Weights of a small transformer language model.
Training: a variant of Adam for these matrices, 518M tokens.
MLP neurons of a small language model. Each row is named by its layer, matrix (gate and up: input weights; down: output weights) and neuron, and shows model dimensions 48-303. Each number is 128 + 32 x the weight over its row's rms, rounded and kept within 0 to 255. Numbers have three digits each. A neuron's up and down rows have the sign that makes its largest values positive.
After each neuron's rows, "fires in" lists the words (lower case) most often at its 100 highest values on Wikipedia text that the model never trained on.

L2.gate984:134123141089087115073216121103117087155108157115138161119112136135109095131101121065147153149101174118124086057093151123083135168146133187120139124140172150142141116175164127106101125120111142092143172096145147118074099129152152111140142130098142119152121123130096119127132139146106106103117168140071081137064137134080200184082194157123133026154102079103161137214175131114120125115078107115128119122121142123103163123134140076099152118108081122158157171133133121202128144116099115097164106116138100128168106066207121126226124152165164075139140072053153166098095100190112115157104098126126119101108110152123112151083166119116086135144080139153122133137167114089145142163114192127126119124061136065095206131064110143120086111176081132145181149148173105085130104146120131
L2.up984:132112170160172102140144091110106159179171188118153163163128120128126128065089115152126074154181150086114146127140121048118098149138133133114198073166130126087085170136070138087090160117083109142152173119096158151178182181125162134142132080153166124089076179092113127139194111093198119134102167086131164184160160092117136141120151094170072120103131091107116174084135115187156127113114118120120138159118139201153147118081073115151118103109127134128118143123136086177174151091125113139098121097143127132137104140114151171152130156131167136208115112149151121098100115126146062113096128107158111126051148104162140146089127136116077103115125074146116154099132155163142149138184085136065200150147127176054181104137153166130098134154111074136147154152199082112108120140168143
L2.down984:129105184123110145178095147107047140188189172130113159179134104147161157093079115130114102177144177064124128104139060106134143114133081108125162116136137139144067092111087131130151125168119122149177155146148126117111183133137099063134121118153143104104058134151112148106194144167104134104117144063102112138176167134071151139151116121125069079155135083135081111090160094162127098106110134179109122146096141148099111163136145118101122165121072110166153185104101131194149092095079222122130148113148090096131114122102140107122107097160140157166125069175087124110140156060117142155152085128125071094109136141114149123061144101154107144177107076101147167144168101135121178120143103148049180098135152146105143148162198139145116167136080120162115122185194128178158180170094148
fires in: "second", "third", "first", "fourth", "fifth", "last"

L6.gate370:140146176103157116160166133116114094149110104122102148149140133050135166164162099070153156135108149159098110088181119119137161183129142126190141152071171183122119130120150136090086175125074094128141121077139149092115160194138126103176142147121118095195147060126138111141074120084132139084172140148185107160120161168061154119189149188134119086085093145149172104147168170149193104153179188134236154072134139110123138092117087115179113106119117157133113135134161108139137153181126083201129106056085137110092139137147078122153100119101151128144064133109113167142136162210148140124116133159152145066116095129110167116157078145041138110091141146116185143126177129081186178131093136142134189176136138140110136143096192138101162113125138115174121189103131147197119140133135138
L6.up370:130125109143095144201088121124139092131091120167131117145167186141184127114172088113143089170059125090078133095158122114108136105132149138124082184130131100183142173134147096127151073082146121098091061159174114131081096115068119114116061133125139149145127068139095140078082134128072145116145104145088123156166125134120058100225163130142121101159146089120137120119184146088123074134091135153122141156130152102172156118093119108111079113142117148100105109142140173098104093192103156188118145164121162137157113048136095116152085129125115117166091162096125158086058112166151111143084123130181139134108166137120063130130154158066151096130157166067105043148103133072111151109091128151098153121088198074107157150121121133143132143127131109161108133114138127160087148194128123
L6.down370:127142146139110104158110140140108119140097094103145114093183116164125126099091115172112117087082061158046055165126094124175145092128101069128146098114094123177130125112147084173150083102102158142132093127127178175085092080142158162130123119143152135124101119105115154107120132142137117164141143129089116075065132145188114133141151130097139191158112081082140142115169047113111167101153140095155132123057172091142157168093181164073125157146157143124122128170141148147075018093136138136109185159160162149132046086185109181164030110167140109166133125151108144108104150116181139197111130117131112161103114164079101162104197102131169087143081137100133151148097166199100132161133107186104149122113132098135147133152096108137122160099102154119040135072106095131117154156133138
fires in: "at", "by", "all", "and", "on", "oglu"

L6.gate245:134123128105148137162105162147174127185057132191124136110163131160154095107093136077014105159153089161099091087125117204101127082092178118159173139071125019097160120120115153136124115115186163074141130150145084088127142115147160135106194143115164150120163161113094136134130151158135073144099127145093116064149127164189108120152142146083131142108091112134074153161115118152125167145125098175171061133119165118158087109084119154145134173132158152192096101122064173098140147156113207150092202156142176107125050178152122140130097089136108113175191127123154175104198158152161144136176095108129113087145158153176143092129113114134190142138111138172143088124150130177099084146099133161061170149127075125145141134127094124079115165147082150165138084101060157132120136113176121
L6.up245:162123165062130146184113095080162148150112139153159136093150178102113151150100117123127160140178143148139123155113138134113143102149178075218139173114163162150116142085154113107102082104145108138115091146114127198115082103133138068106147083124167142156102112128131127145137074111060117169114124127136126214157154100150130113168191138160092099101111096115169120204130126118066143125193167149138126078160124137145138149120094097108184126114198145132069114155159091133162136135104144149156163082085102126125109100141158141121124137146163104125123138098154192117094086106141172149115130170058117125077139078145116114127136165106121157103095132129121116113173126115165150131142118131226177142095082187071121169138220099177117150116141073118070125097151087129114110104105039
L6.down245:103146116166122161077170100109129147147170119117133086125114130129161090127155176060196127106126113144155120145105116107134156120120163165105074114104122131182120153136157121173206075136188141100174105116133135096118142102146130074100106150192124156156155182156116146110127074137136162122184191142077133121182094171122114170147113144078133088138105119101151124215137070142126105106071117129091080168184155081143090148153132122108106137124155139097158146117189125116110124188160157134085117149085122136140109091133125094124126133087104063169056140099137092114103125144190100113116135151152171007072128132111062123153115115158088124094149172187156108171140128129108186139103085140147112107121171164122145149077073118150143147133101149100152100130126165148182181144142164
fires in: "through", "of", "stadium", "to", "tv", "such"

L2.gate1036:185151171127113100092084106135146169179128108131167084168117146114096165129120174049223108042154136140038099130161104125053105127119156127161187132158085147089137123166131109141095122129127107137173170124110151145129129113138111109195116117100091081155113096139118162119124145141086107170106164138093092127090130227053149161116057165145088110163029095092116103111113142110111138109147151142087156133116122142101172065074116159124128143090167127111141138177116101104104103135156127079107118104102073126135138084157111132194185156089157124105121103135163138151133130134117135143086133101042105148072177120117109129188141081170164138143152153162122098138110182133103107129137147065043113158107119151135206097126117113087109088142130084081142136164104095085114133129130105
L2.up1036:148151164119159109140106109131091145109168131110103153161147106117120158154136125138088128070172165125167138170133130108179119097140060154164118116118236180107109110096139067099127082127146099071130122130085180141110112158129138119102144122156115129105110090156165201110106110177126118133120103146142122153128186088163161159116116059130120060123157149041091104191135133128171167070138184182148156046109104145163123111125134072135099102141118218093120164120119113141128075153155069202117110147091098066161139093154186153144174124171223134135133134134151153094110148107134079130219091144053163058164097112147143110118183131103126131154123131164101110117174126111161102129153147178130164192123127136105092127123079118131117195136119115173107174109101081119128121107170104
L2.down1036:109070131108139122124159137124153148123132071140125138085159142137139109097124184102133041130140138092132128133121206135123130142166091151069219131125103142131164104151131059084159131101119098128059136179198180140122102103161110078068113165104135114131120117153120114139168165134071198179137147063131175119100061088113123093145201157109074120082138146149113143196130135145132119072152157131182100110219171126138094095148089109150139129110108135152111164143049093125182150148148144143115135139143117147123128115110104154132134201111132166143132235148173160123104135180057156167145100097115129067141126086081166153102182167178106164150149138143071192104162093104153144137141138119082127138120131130170138088101159100130032058118134170084086114101135125084162147085173135
fires in: "second", "medal", "critics", "third", "according", "view"

L6.gate57:169075140132150125062084078172074119201093055150166131158124154131091063107097096174113145096139136193083080119077099123128111138146167118092131117038115043106123110152097151142125131104136111136091105081060087107174190130103081098063072145203130119214132148151102088117121105090091141100146154098100163084082154166136162139140134106100185120122135082191152165075096110114117139137124111100160158120113150151094162090108151116113160098107103145136121159146145057100094097115103089101165148173135132126123162122111161127131117127110124079110060125084142090119131118118128101077169100144064067085144134069123155132140172137155103165139123148108178153136117205138151077171085098101116120084147138092063106144161115120133127128140106114110135110110075151054132108152138111
L6.up57:144112105108126137151132147099075137204091114164172156121147172114131072099129178140089107093194131196122118158090089190119129105112166144127110191085112074205083094151160102140141142097102140151139149128155082119133097144137082085135101137099096106111109162150142132169113133139107108119095135095109156141134120179171122141115198110103155129155093113123154177168165142137133188117156097117149124067134145138177133133052127191125110105084148109093070182158123160095119134136103114133100123138129158129131091096163118184129143125154110107124115169122125116098122135063174125143163079143185124118052095176151074095126135099126116124085241134151111114176150174187172117150112110146101201157148110194105153139104136086116107174164156125128156089162086127158125154053125083
L6.down57:101131138187117146157125125098134050159123108095177126141181162095129110083114172143143149218121148107091117117148148166122150144175173084084153129067148172187123137125126093158165126121137109118138145106147174127138110091081117139148089190162136107108179188125095183142133181138184146141103076163187182167143125092170062116130124125113147094137160149113104118158141150119182115119082062187148181169082104106120120064146206139098164119110048105131172114135170176144122093084130131153128097125079126095163114156160148106139100107162053094126152132090165172136183129106121123110089094161137108120141090085179056141163042166137081100097090128114102169146163119092126110113163160117196119122139171167128171144109174094090066104144094127124106150129193133095112143153119187
fires in: "of", "over", "in", "to", "public", "general"

L6.gate1087:188096106121141151123127120217137153092083139156165134105142152147108111176130161133098123134140152143083137128154119165166139096117166161147141212119134112187092156139120112144123094087110127114142145137217072124102153224093116084164197108162126074097033119144125124114113099129158099129121108079180097100126134119091115129151184104096120131133155143121124168113156103154129177107169116136087144097115145186166148072117070067146137084121083143104146132128100134101151106090109123105123096121096255111154122064139086180098145115130101165226111136135155130075102152116143154150100187172162160123069158095096093100105087135175180122113055140114074145110106151131119162159104175140066147160150124097159116114151160130075131138115165054126135147139127146166135081129108125
L6.up1087:140096124076185126142162113138146138095156095119165115174102105102117184154165123145180193197169101152118137138149146129076149164085149126046094132118116140121107092123137125139127144113130104148091081127088129080118074151151098094169207121075104180093084152154079058130169077157152093090147116107168092173125112144152140106179156148160126143119143116118129145158080143192091123086119113122134145150126117083150133086186133064113133087146111141113142123157116046172104126136092105081162170165130143162134106162124061137031153127127086148138156096146052134069150157144124136198164109097129172102139091106101147156067120153130108106136113125175161142157108170142093184169156112149166119136125124098143109197078156138113176107144123152214141135158075119151167136145062079
L6.down1087:116117121117112065104097114160126170151132107107143127104143112131156117134120130121149141144090210169162137154136099156122112084140116151201101082143156100161092116129112169148116128151164108147087139075100104141133111148121104118083151198165155113086120071127149125168187148161146127069052117085156157156175140139087134135182154117099161122119152108129165081100099072126166106125161121154054120172153107128124130135134163107105119058118167141111184162123098132124098097124162080152107102173135133148143091103038134138128063146162142121098104128166095163106204169135153121160094115054103155132122120126137121132135130105150115096083132106181156098071104190076118144103153146117084116118184137133159138178178129101080188168131173087143133142125148159142164191225120162
fires in: "win", "votes", "success", "business", "income", "long"

L6.gate1178:140157081128132124177124158121156146163166048104180079140124133133111140146118167113136132098094116105106177161106137143112130141114113144038104114115148163157077179107103157130062129141114141120165165126076124101096112133138148148092105139192108156110187130158132083158178121163187121144110117129109159095144130050145102120095120111169142113133150156132149107114066077078151157143123087096171096150083174156128116190166095141118103129145162158103139151130102069095104109143114084158165140117073166129097180171169114133130113153102111075168177118167105131140166098115113111134165173129116148147105109101140119147125073191063059143146095099124112119120059137140070156182168150143135082146081107104149121191120106180145093115094203133116133065099143133109136057085169129
L6.up1178:113202093123155140192194103145118125139190117118120115107085158133161142089178152207154113150075118121105057155046140096124166169143156167128138094137154173143110152112117141173172102146117135156149141086138105094101044167154128120088140109135141108127171128172193117140183078100128140151173092098127109092076122106124061126115114151170130116086148235188139094147116168132117147067074036095096110108145131131105159142144164168107202064120139126102111156100078126090133161107077110153131101060133169101186086086129131086128120166117072096098114129131103178150124158162154118115126137136139125112150110143130189111162131095122103147126163112122137084119132144152130126145192153132111128162074075130128148133096134122066155107184125138131124143187142077088133161113123137
L6.down1178:121061157187169163127122156093126128148146150073081127151183126145133165142172115138185139123160134149140076112107108090104165135144134087134137144139108102140111112144164125112176085141091121166077131092108149157137129176133122091105189186077150121127167187152097173178104099134066109140122147109131147152070132113127109131059146093112095125122111091157098128181116106141117152113160176126206061164026154114061059108162080058119122176160084145108099184136166142138090115094110133104120104115204088118131120160087187176139087061139108171123115161151132129123135160095089132127168168184092120163109126130154139175170116085067174132097135157179107144159146111102176106135139078119088143106092141120177113153177105130134134145116118109130129119113115108159186133134109130
fires in: "has", "made", "spent", "have", "had"

L2.gate856:153097074068122100150086107187098160102109112135109168142140104118089139056124097149126073106108177124084155137167135123145095116126095103171154126188124120140097121116132145129108172082135102150128162141172118136097135191101106155119113067124195183175053143132141146138049186077096185128122136150146139127145129110068190144148137094191083158149107120139130125184107123109147153116047143107126133175105135129179133134154064083134046151168122125163114159126062079176148130201150106084108119143123076116137163111125175135125155131150166163108170112114123127105141187103139102085171162178145156145118125147143172151106130159151115107112081151116151117072176155118118103115208214145117153171059172136070211140150141164123137105153095128141167125155144095122111099173149178
L2.up856:109132097091109105061141102079139051110146110110163175105134128067105109123117155109129130122157150076133122125087179159095173128049132110149113110174105161192161128195175154126115164149170101131078118143133147079147132181118093091138091130102111110162122164188111126082099127124081128087184140090072088156133119107109142149031166168135151119085119086066146162101151126118155110043078080132143135116125114179089111149113189097121105166119158127103187142155107091216157151137145106097107129129089065152182096080113115164147135117103193136113103089111127178092106185196115120133145098146100132125098061148079102152103182138079120128132123145157187115104125141088155080083151171125134170130134190153161127104080117112074108121191107119155192175188143124114144103190142113
L2.down856:118104152082085127150031138126104144119166149157124140082147118168096094128112144083097112100115143062145056076137103067152115151134130203192124105135124103130134085144147122119099110130087145128178181168121174126082110140112078106110129134109156115132071113137138096189084137156068211169180069174087130106132111136078091128159144187120087126109130077129104121168122155168213141121090130120157159159109150164062114097157081099142160123109126152126133139098101093191092102128157108157148131172111149111056087085110107128150000083130129134126135141126121150045134174101151128142177174090147166089156130143127130133113227091127132099186066118141127177110142112143178173138178139183084123128132151157078132121125113134130083133169092120125136123131134150128099201149113159
fires in: "third", "number", "hold", "second"

L6.gate1463:118135144150146130167145109154121070129149159138106142102115115087106139074102040121078096111115195097132135107125142102101136144084158129083134161111184156092121061144126176118134112150112170102090164146140077099144172126139217185096174105147153142098122069125088116090135152170148102131112136110143134104155130093075121095136115100161156103113116107148108164156139034194113171168189079160130153101117115151169126110199164074134081091165106101153175094144135145100145119167127136086132124154122144151160092118100114187146146162136109205093167116142153170113153175095118157157203130168188163120124130058134098133100135107140119111168157159120176082142115100179114183113137182111121143102122107127154137143173151159132163126124143183127158080130160113255102125114156155
L6.up1463:113143097088104131094100116139125195147121186166088105105157172149083121168102104108166097126128133197049170142119148133155144074142113140125144084118098150125146060097110114174199159089149142086142131131073123125115062138104112067177128188126145113143162167113090205192157155106075156057131111124075170122151140113120200084139156103163113094164146164123139099105092145111111104102102140042148154067108151082118141105171138080119144165104112178075170129125128066101112122071132130148109119122123075152121079197138162147098131108122160141142145119190111164136150126127114146119126136184102156140113177066152121178124181131148146105132125152138158158122121127098089101131186122082154092173122119173130181150146114161146127108068191080126129084157062181114133107090169118
L6.down1463:114155178092099093172072155150088154159132140124109125138169161126044111137115122112151075164105157128090124146111139184181140125156075155125130079121083128069120107159117119084168164070135113084117187126122103102151100138132084200122150155170132102126101078073143145071132092103151109132109150104104144124162157132104126185149080072143155091153089164067152088120137099145168100138126115109158130088162130110100108137157103148112130135114139095110104055151118061128127185119169129099119137149148139110160087134131102155126096114131115072079114108159090116086163162119142122156125142068231125132116093140144115093080137132200151101123189128116066158082136063126050142130166145205164109134094035138150168135102094159089140102125117122130158081145159172133161131099147127
fires in: "there", "votes", "population", "win", "medalist"

L6.gate114:124100120101168113117114099079151106071159102125140103112132084138077190100162152136166089143155072139049138128149152103082083100155115079137087150069120102159060106174223158103077158091112133182136131153113138091119181183126127107100134100160117129165103078102111080138126120103194103122166139081157115101157093079067143123171139117201138115020113095132110122045095165186142082103097090178155112117101173159132134160126127135146133107136156122125185091137139166177155118198161102103091134093144171146094134101093112148084165128107166163151072115143134148091146181125113114070165163135132124165126119109127106138059116150148079156123108181140142129136098136102150145140142095108187190147107203092091147162119150116155144087161151128148142122154146133137124150109097153
L6.up114:094205097120118128141139161105142120115146108114165097115130136106141175077144112075180142133151135116154125129092135078192124155125109169060150116121155067097217136077070089106143139165131142112152092135129237146168101072100083144102131145119147122112143142153154128159196064147145150112093154163149140199116123184099100107144079118162055132135087138121112164091160176144181172071133163188182129155130132128089096124173182139147177091110172143113076120143087090100100154128142132169136165115113087117153095147135158139147106149114118093097151090135146086098150159126114108133074113091089132096035189154147143154169121159128156111129153153082095167134107142163140120084153111158113136107119087090125151150072107111095162120201128176145152125110079120083117063096136114
L6.down114:121122184160110213143172203139087160083086081162141138152141112169083086102145155105084121100125154112090097142133175071160102101116105166082163197116177112112142081138116138132188148087132162106135134099160174079146149084158069108120101107133119140116110129147113070152167101169065054127132101090134109131128121164092126186162115128187109162171085079141149137145179047182106075133088158092152124145128117122087119139119134102098168141070095091173110096126091134130129148078090150119141108172091135126137174123118167067183168134194124072148121132107101133115121161094115150150123136096125193062096146127103128139174151143134153103106150129087121143161100140138093161126061149106136132138132169070109171176124112122093039099159117155134089085141076128114153130126094174
fires in: "only", "being", "great", "along", "combined", "greatest"

L2.gate480:092102187045112132077151097090224084150112119147088192108102145133114147134070083085139132085122147125194067164117098183123173139170149132107087144078160147107165109155191124149125137146143102130124128146171132105101106142160114139172154202127082117116121098152091105156100114147139108104155184102161136131138153137125142129112134205103202014191136197136147091187117130143130097103143097103106114156113137124103088117137119095140124084167146157082154126111164112142130114130121136124137134165133113113118154148200149183090132093081107128118130108086102180131117140135102151132149108168147082118137092161119128139106090072174047092148159146093130174110159123095140152167103112119155170127166117119138137137097162138169132133103056106117148156131117138136187122123194075
L2.up480:102086167067135125098115093127179158110136066144077212175130098102155118126111072147118119086176136112146113125125113149157116125130173117120115146106212146110132163099166180193096144091138042130100136191129134059126138102150151120140107185164152173131116148101120128140088111161178127153148154151135135129162116113103154103112158132089162089124127146127136092174132126178159064093095055087118131032107166122141111117123062121099067148177111161095095149175123086138128121189130106103157120105152092115129151161124144128133144162096131217142141123150126111075152152104154169150131147138166128100146112178161175107089107108093040125140111109112141190114144088119127144105160120137113126159169208099086139168107126206204126159098089140141126088127128118132096113112114070
L2.down480:142087161133145152110127073092148074164119120092117134156132131127113120121104136141152185116124144135156110108131112136141165145136210044124139147132131046076146130145122134142110163133151112155163130104149148124150138193166106133155156156095150144120109169109137132149126170150114130089126168153134109126113131129157158124087158115113119124145154154148146095155104163140092104103112107109072160127147139104145105150158114144111084108119139157126134153095114152157115119124099110104121141154155120161150145165144100133113000099087155202169199145149140097068088136090183165136135000107100141134176099144144164100082095109169118155091104128149183172120183138099168101105196162112055104139134142117134118172125146167144114252121078143133129106125144121118122096130109073
fires in: "west", "east", "eastern", "central", "northeast"

L2.gate685:162162174159134121118114114108148175205046123144127161145106135127168157106211123093099124093134092152158090119144125151115173118187153122197174127114166078122054144165147083127146162120169147116093188111191115121102111092149165188159140089172133091171122121134181175122103080119173157027109084133132164124162133092099078108113080120171162125114147154101158097186149082160138143107109106088150109116133151121097147115147172105109116126115094096116129177225129158143112152156161126193172145120019149105102147111053133077130143141112149132097119128126117116165150124156157145077062140157091166145144161159117097138097148116091113089079137126108162180143113155148142155110116122156116148109115155125082072093102151107132122128128112109112156142225141105122174108096125089
L2.up685:159138157096141126092105135165162145133161056136080172132115166142110063105111090169154090138160128133100156146113118132120101134165124128157135159170139152090190128132088174176211206125177082147117135081101121099160149163106132135159199133196113186175164125111061083132139141114127093101126157107116110087189147113186129147132045129171134149143124117089143093100110163105158136079135087085048187099146116134125152111093097152115178089159194128122115148107106168133121135074089126062212121109178066091112169150135161155135160130149148137112118141118089087099152135197139100129144167161153137106095150172075095140091149129061076168143157113122102108123156132145139119121130070146129103071174150166170129156112119160104129130097110100119106135133125152124087105136153112
L2.down685:097101135147100106079132127135101136134154083093136173176103131145087203103129152177153130076150105136181158112102165112072081158162077112150094148140174048140110082122114105158136096132129102154081120092095121139143109130195140136179122102110152150154160137088127133097133132126131086152122149123141157084081151113129053076138139143126122134183118148144124104120120132122110146142146104124170199166123216123104125180133126137128151138208168130118171112109172144162181187075088144089163124153138103124152144184133144107081206155106138129108139155117097104125109120069105124159083063175099120123083100178133115127136145109160086098068118177116165127026129115148152109120127153119111167131154170118110174157124144165096182084094076090148108142111096110172141095140151121
fires in: "general", "central", "amherst"

L2.gate34:110064170105071123171169147138127130175190121152125130136165145105139083122068138089110126102149136106081093115158153145136163100122226178114137131091142102123068130106139089151173093124033158091088136132106104109136133130145094118096146092122142156119128184082140129103117092128226165111155104135123109111155146100084094178132100154117131105142063107079095111160130070089137064147132200172086230161163113106148163128120084137104082167105143183105102100201140116128126124186070108121133125115165095100135132153148043067133159128113160146130160126123091171094156126103082095126206147127171143124100061149128132130106096101155096079133140131101160096139142142145118144137113117114089133150074123114156172129122137117111128123139148082121116144111141118143163122110103122
L2.up34:067071177156119112115129100148130131204162132147125165136141117146125109131161142067140113082135106089078114104194157124102184149111187111125144122107200106082129134174131088117179106151085151141148142137171128119140118172137046140146136077030189095138125164108172148083118088119162134143119106142070104128186076110113110079150178200129126072102129175089144122142118156145125112146100099168153027180151106109077169099110135113126108155131156154150171189097156127089106118154059147150103130138091198094144163147103100152144088135092147126131110126141099162142122106141131087147146115101108127148143155081129115117159092123109100196123110127152103140133064182113128142110098103247097087171046117148141113099120211107133146138124153135115134174124152119150122138132125130
L2.down34:100111149101120103108158175132153175148143090109166082100139146122064117146116165107220179140131167139139095142082206162123148121136220166119113152113108142163135120157140105119183127169106151108170158094147145116166120137137167124068135136161146141091141124067117120110130135135101189111165198163117183068164179091124088155138153124113178074128110136128072113096112108156074122148149129119170153182161134175137150091141167120095108136142105081101145091114133116077107144172109134099154153106130118128137127103127169108110000072117116122137101159124147150093133123142127141151132188117111202139186158073080157199235133098109113132097157123134161139082126090100148105116095147112124142099154150140130135090103099136160079207143169121113119098146129117090193125126135116
fires in: "born", "stadium", "used", "field", "use", "adopted"

L2.gate1029:144091139108211101122114176125121160203081147138188085154123113057169054122105154104126098153124143094128127125089105130173150148096189144145119123136110179199030133149125140107140154136098113149070092129106130148152127092146070152106176134157092143136130128135171191132118118142121139092102174053114170134162126088095160142121129114141118101135034120105161082182151094169152142117076108114122194089119069086122151150135100125077115137145132100116080083096083131122132154117136079167160127137129094082191136183081123101121134132134159102107092113114061118128094132128115143147039113122111111095124143137183144135072093097162117057178137134097056129115128156115159149138150135107101126089093141095096080118127082140111153116143102092135121136202169137130113134137145153
L2.up1029:106130120092065113084150127131107157111124131148128188151158192138074123120173163022101132064125115180106160120153106130149141056180139116168154118133132066114122124152121109141126110122108159109164156116187132124136154096144088111103184136158159101157130140128097026059125106101166121095144166060155161153073157183084112109143094140146150111203153147157129085188132138123132145109160142111170103101171166141133099113088124159124152114156125138095094145255140120163147149172146175076158140152090112143131117131107128146132127121179115116105158111102120116105121124152152153075162126118087164112107183139176137142119151128195115103111124140100130116122119091095167144128140106102089120089148111135122135192109136117083121147124142125151109097147094193111229143140141085
L2.down1029:127101151096148169093130194117118140180120069164146093125194121086097119136118115169154202179114111127099101091139103128166182132161129105125106121121099088101146132147101064148152120097178082118148127099099116152162131182148139120108174124134117143183133189111144138102088105148171187118049173146135130098170083124108127120098163091118116151117176148176096103095124144146079165136140171141136135218135153125140080106128166101115143057129146110113106077141169143062141108094109147093147164141100085123170117166145148138194055134146118075078104207133087138129145177093108118173063155120146167071131157110162149132107101087141105122144103163147132181201113164102154144122122085146089147165187216106092091140125103163109136126124126123149133134135162120162199163165185147
fires in: "general", "march", "use", "molecule", "used"

L2.gate584:099160162104120088145128172149155099128069095137135126163178136113108078138195128099102149131134128081088170143099127114172092114136101138167126125171103132114149110119128137177173131128089135083128104123095137071118121126140210169107159070139147155130116098098066112154132176115109104116149049110124089130124135099130127042121035161127108161142160042089132104108123179137127103109149107092094077171143173137154160122132091095158088109093165117108112109109178134129143160150153121157151094147085139138088131101146141207136160097108122153111018088128137066100173119171145203163095165106158128110086086135111126135119097093175128154096147172118132150137116094106095130171130114150140104117155155138171178085127199137144141200110129146126125135067170066138081114145156136
L2.up584:133115115137137107130124114147150059100122085088163152146142137134131209105132167166147152137141117075092131129194150148161132151136141153132122129141133058165113134028131106129194078102128133055134107121143169100126162130130135140147163125194153075098106153121075120088143098198109116089162038123132143123148194116118145188145137116122138149101137165151160086050139169142082108214199100113136113159129138127146198121095117135164095129161160180122160083123154160145135128185123148084142087130123135107052117102124108136124151142092151108126067148118094150120146151159150177116165149174109150097100147209139123163045092142125123165098112139084082071146153126142062098167141139127092127162110124121123203132130134168087112137109137142110123108130133100089092126091163115
L2.down584:104114148108121201113127131092160180163118058140133116128087161163193132101104101178119182097103127088067106009139099121142078148057104142137131103115113130069134167103119158111113088133103148137071140084148111155144182127107174142103093124102122120137103141158131213122130111150155112080148154172077098100144064135143093092143151135106155139118185145124151072144146067129116128191144117130127139140135129135167146127169166153164127085123091121183118104144140136082137145137089137131135145161137155131167108172140105220130041104149110123177124109163074122104139146159187141058110112146167168121088095167128134128079103104151198149134117103130125162182148101147125088154117104154109137144107179148152133115161129108067165178142142053063134102161131139112119095157184047
fires in: "0", "amherst", "initially", "women"

L2.gate1179:143164120122120124096128155124194071131119142137140178137144134150203123140188173171125119126138097132087125103172156122096151226105152143168131137153153157112097107128129052089150069102153130131077129141075144111145119133153135096098153148096166075093133135113167113137142081141116140130146129137132127107077184165135136119114132225135099090104104179121153112155122155140180101140172093151121131135117104119115120130118116057141123094129192124159137130159169107101107153133157166059105126118145136137091162090067068105160119110093152154133175110134166140105092150124147087105033126163146169116147101093120113120131189134095127136092127185189160100118146112115165147149138174051203096127114135127101089102104224148105118187122134122140127123101120157132114123090130086
L2.up1179:144134120175142108104115154135187130063130147137098118106184114119066148090155122124089144204135133123054104165213108174108159137140161105120123141081105113051146098181144102141152189152194099075146111134087105152149113219135151129117149130185108134109096115150110106053168106161079160082143173127134159108102121154173130110150111133123136110080168209145148089056138230150177119128168162131126164132136166172129189170091155115116129174104134123052172072119165111065092161117168105062136138125145160156089201105145152108160078158172075129133160128095129112100143158149160161122088146177141127098125155164159160129100128083101127164122116148149118136115137115107152114126088074125117169105116154110125101130119182138109117116090129125101142134134119131135107106138189139
L2.down1179:118142081144140162078075101098180103104115140175173123135150093092144152150139140140145139080135115123123170103158231167096136144138168140160099152125128133122122112151152124175154127134117112106159100107103105132134090160184204172188169137155129140089179109124150056119121135111104191168046143084226087125183154135136088120107136115124112139057126156120126095157149122083172154086138099108084158126140158126106152113136133138173166079120144109151060149090172131092121123129059118107128105141116130151185142088151131096107000132098061073121108074156136141100048128072121122104117144138177125110148081171149125093111159154107111128173128139079116145168061088149152142128121136078085137073126126088136177137112123140145114184106099163159116183113112115124153126110123144
fires in: "san", "south", "general", "north", "prepared", "east"

L16.gate996:135149175094184132128179132165127157091178183142164163124134085120117125185216156077103088135173120093154128093143174098169159097188105089105103176140118135072158119103150146141169124120099143134107159125141165114111156170145147092130091157130177136169129096121106050158153223108121118129143197178133113140140100158119137034159112103073088160079131124100093137118142167149103140143131091093209167117075134121122159124180115087100164116144154085108151147112096097151149144139099125144166164152171131093149123151107086174123122117133107105131118103089095097153194160141093134124159135149127110123174094124124161183147123123081123137190105146134137101117103164112107139143174137072093093108092117101091185168160079126103119095134082034122148182176106082068123145159122153
L16.up996:124128111165156122089127120107149190109117140121182122072116162112119170195133230185141155131141151149128118128166139153134126064155146202115128152117117098124154179100120133183102101138146115116159094117090144167098109179143120086115072145191088153114098148150139136137080146148135162135159096114142134093041106123143203115167092126151127101160170195092148115113143113155175109146067146097173158137196091135183092185106140136095158123111133135145093175166155149129102184134035155150140110172096092165144140098073143164139127098152103128146109113133153167139087080145112114117127126136091070166148092113112103074117145134158123151107120099064181095124135102117146114106107155159132144189143088136064110171110165136177135117150129119115171116131116207122173131166099120
L16.down996:130080081149142113128063110153140142168110102161114175178178126142113106156088108136097083095100059072136152108132182070071135083135083124130147103154063174172127053156117115077103158168082118104130177125173158132143175122140117117173162099131113159147160120149115129165171194156122118120115134150085146180048154098096113150104084132160090157065167063145072085179145082119141107113136116103131167143154100137153083131142165141117249152082110140117140160167136160058137150130145106101112155096103120085098117116133101137110207141133102091175117135122117148110104085128110140106106118074127089147186060133107150201090129166181147164129160091127172120110137131131110076123173153145127145115147124110100170108150082169089179081197152141148129165196172154117092083094185119
fires in: "a", "s", "their", "his", "an"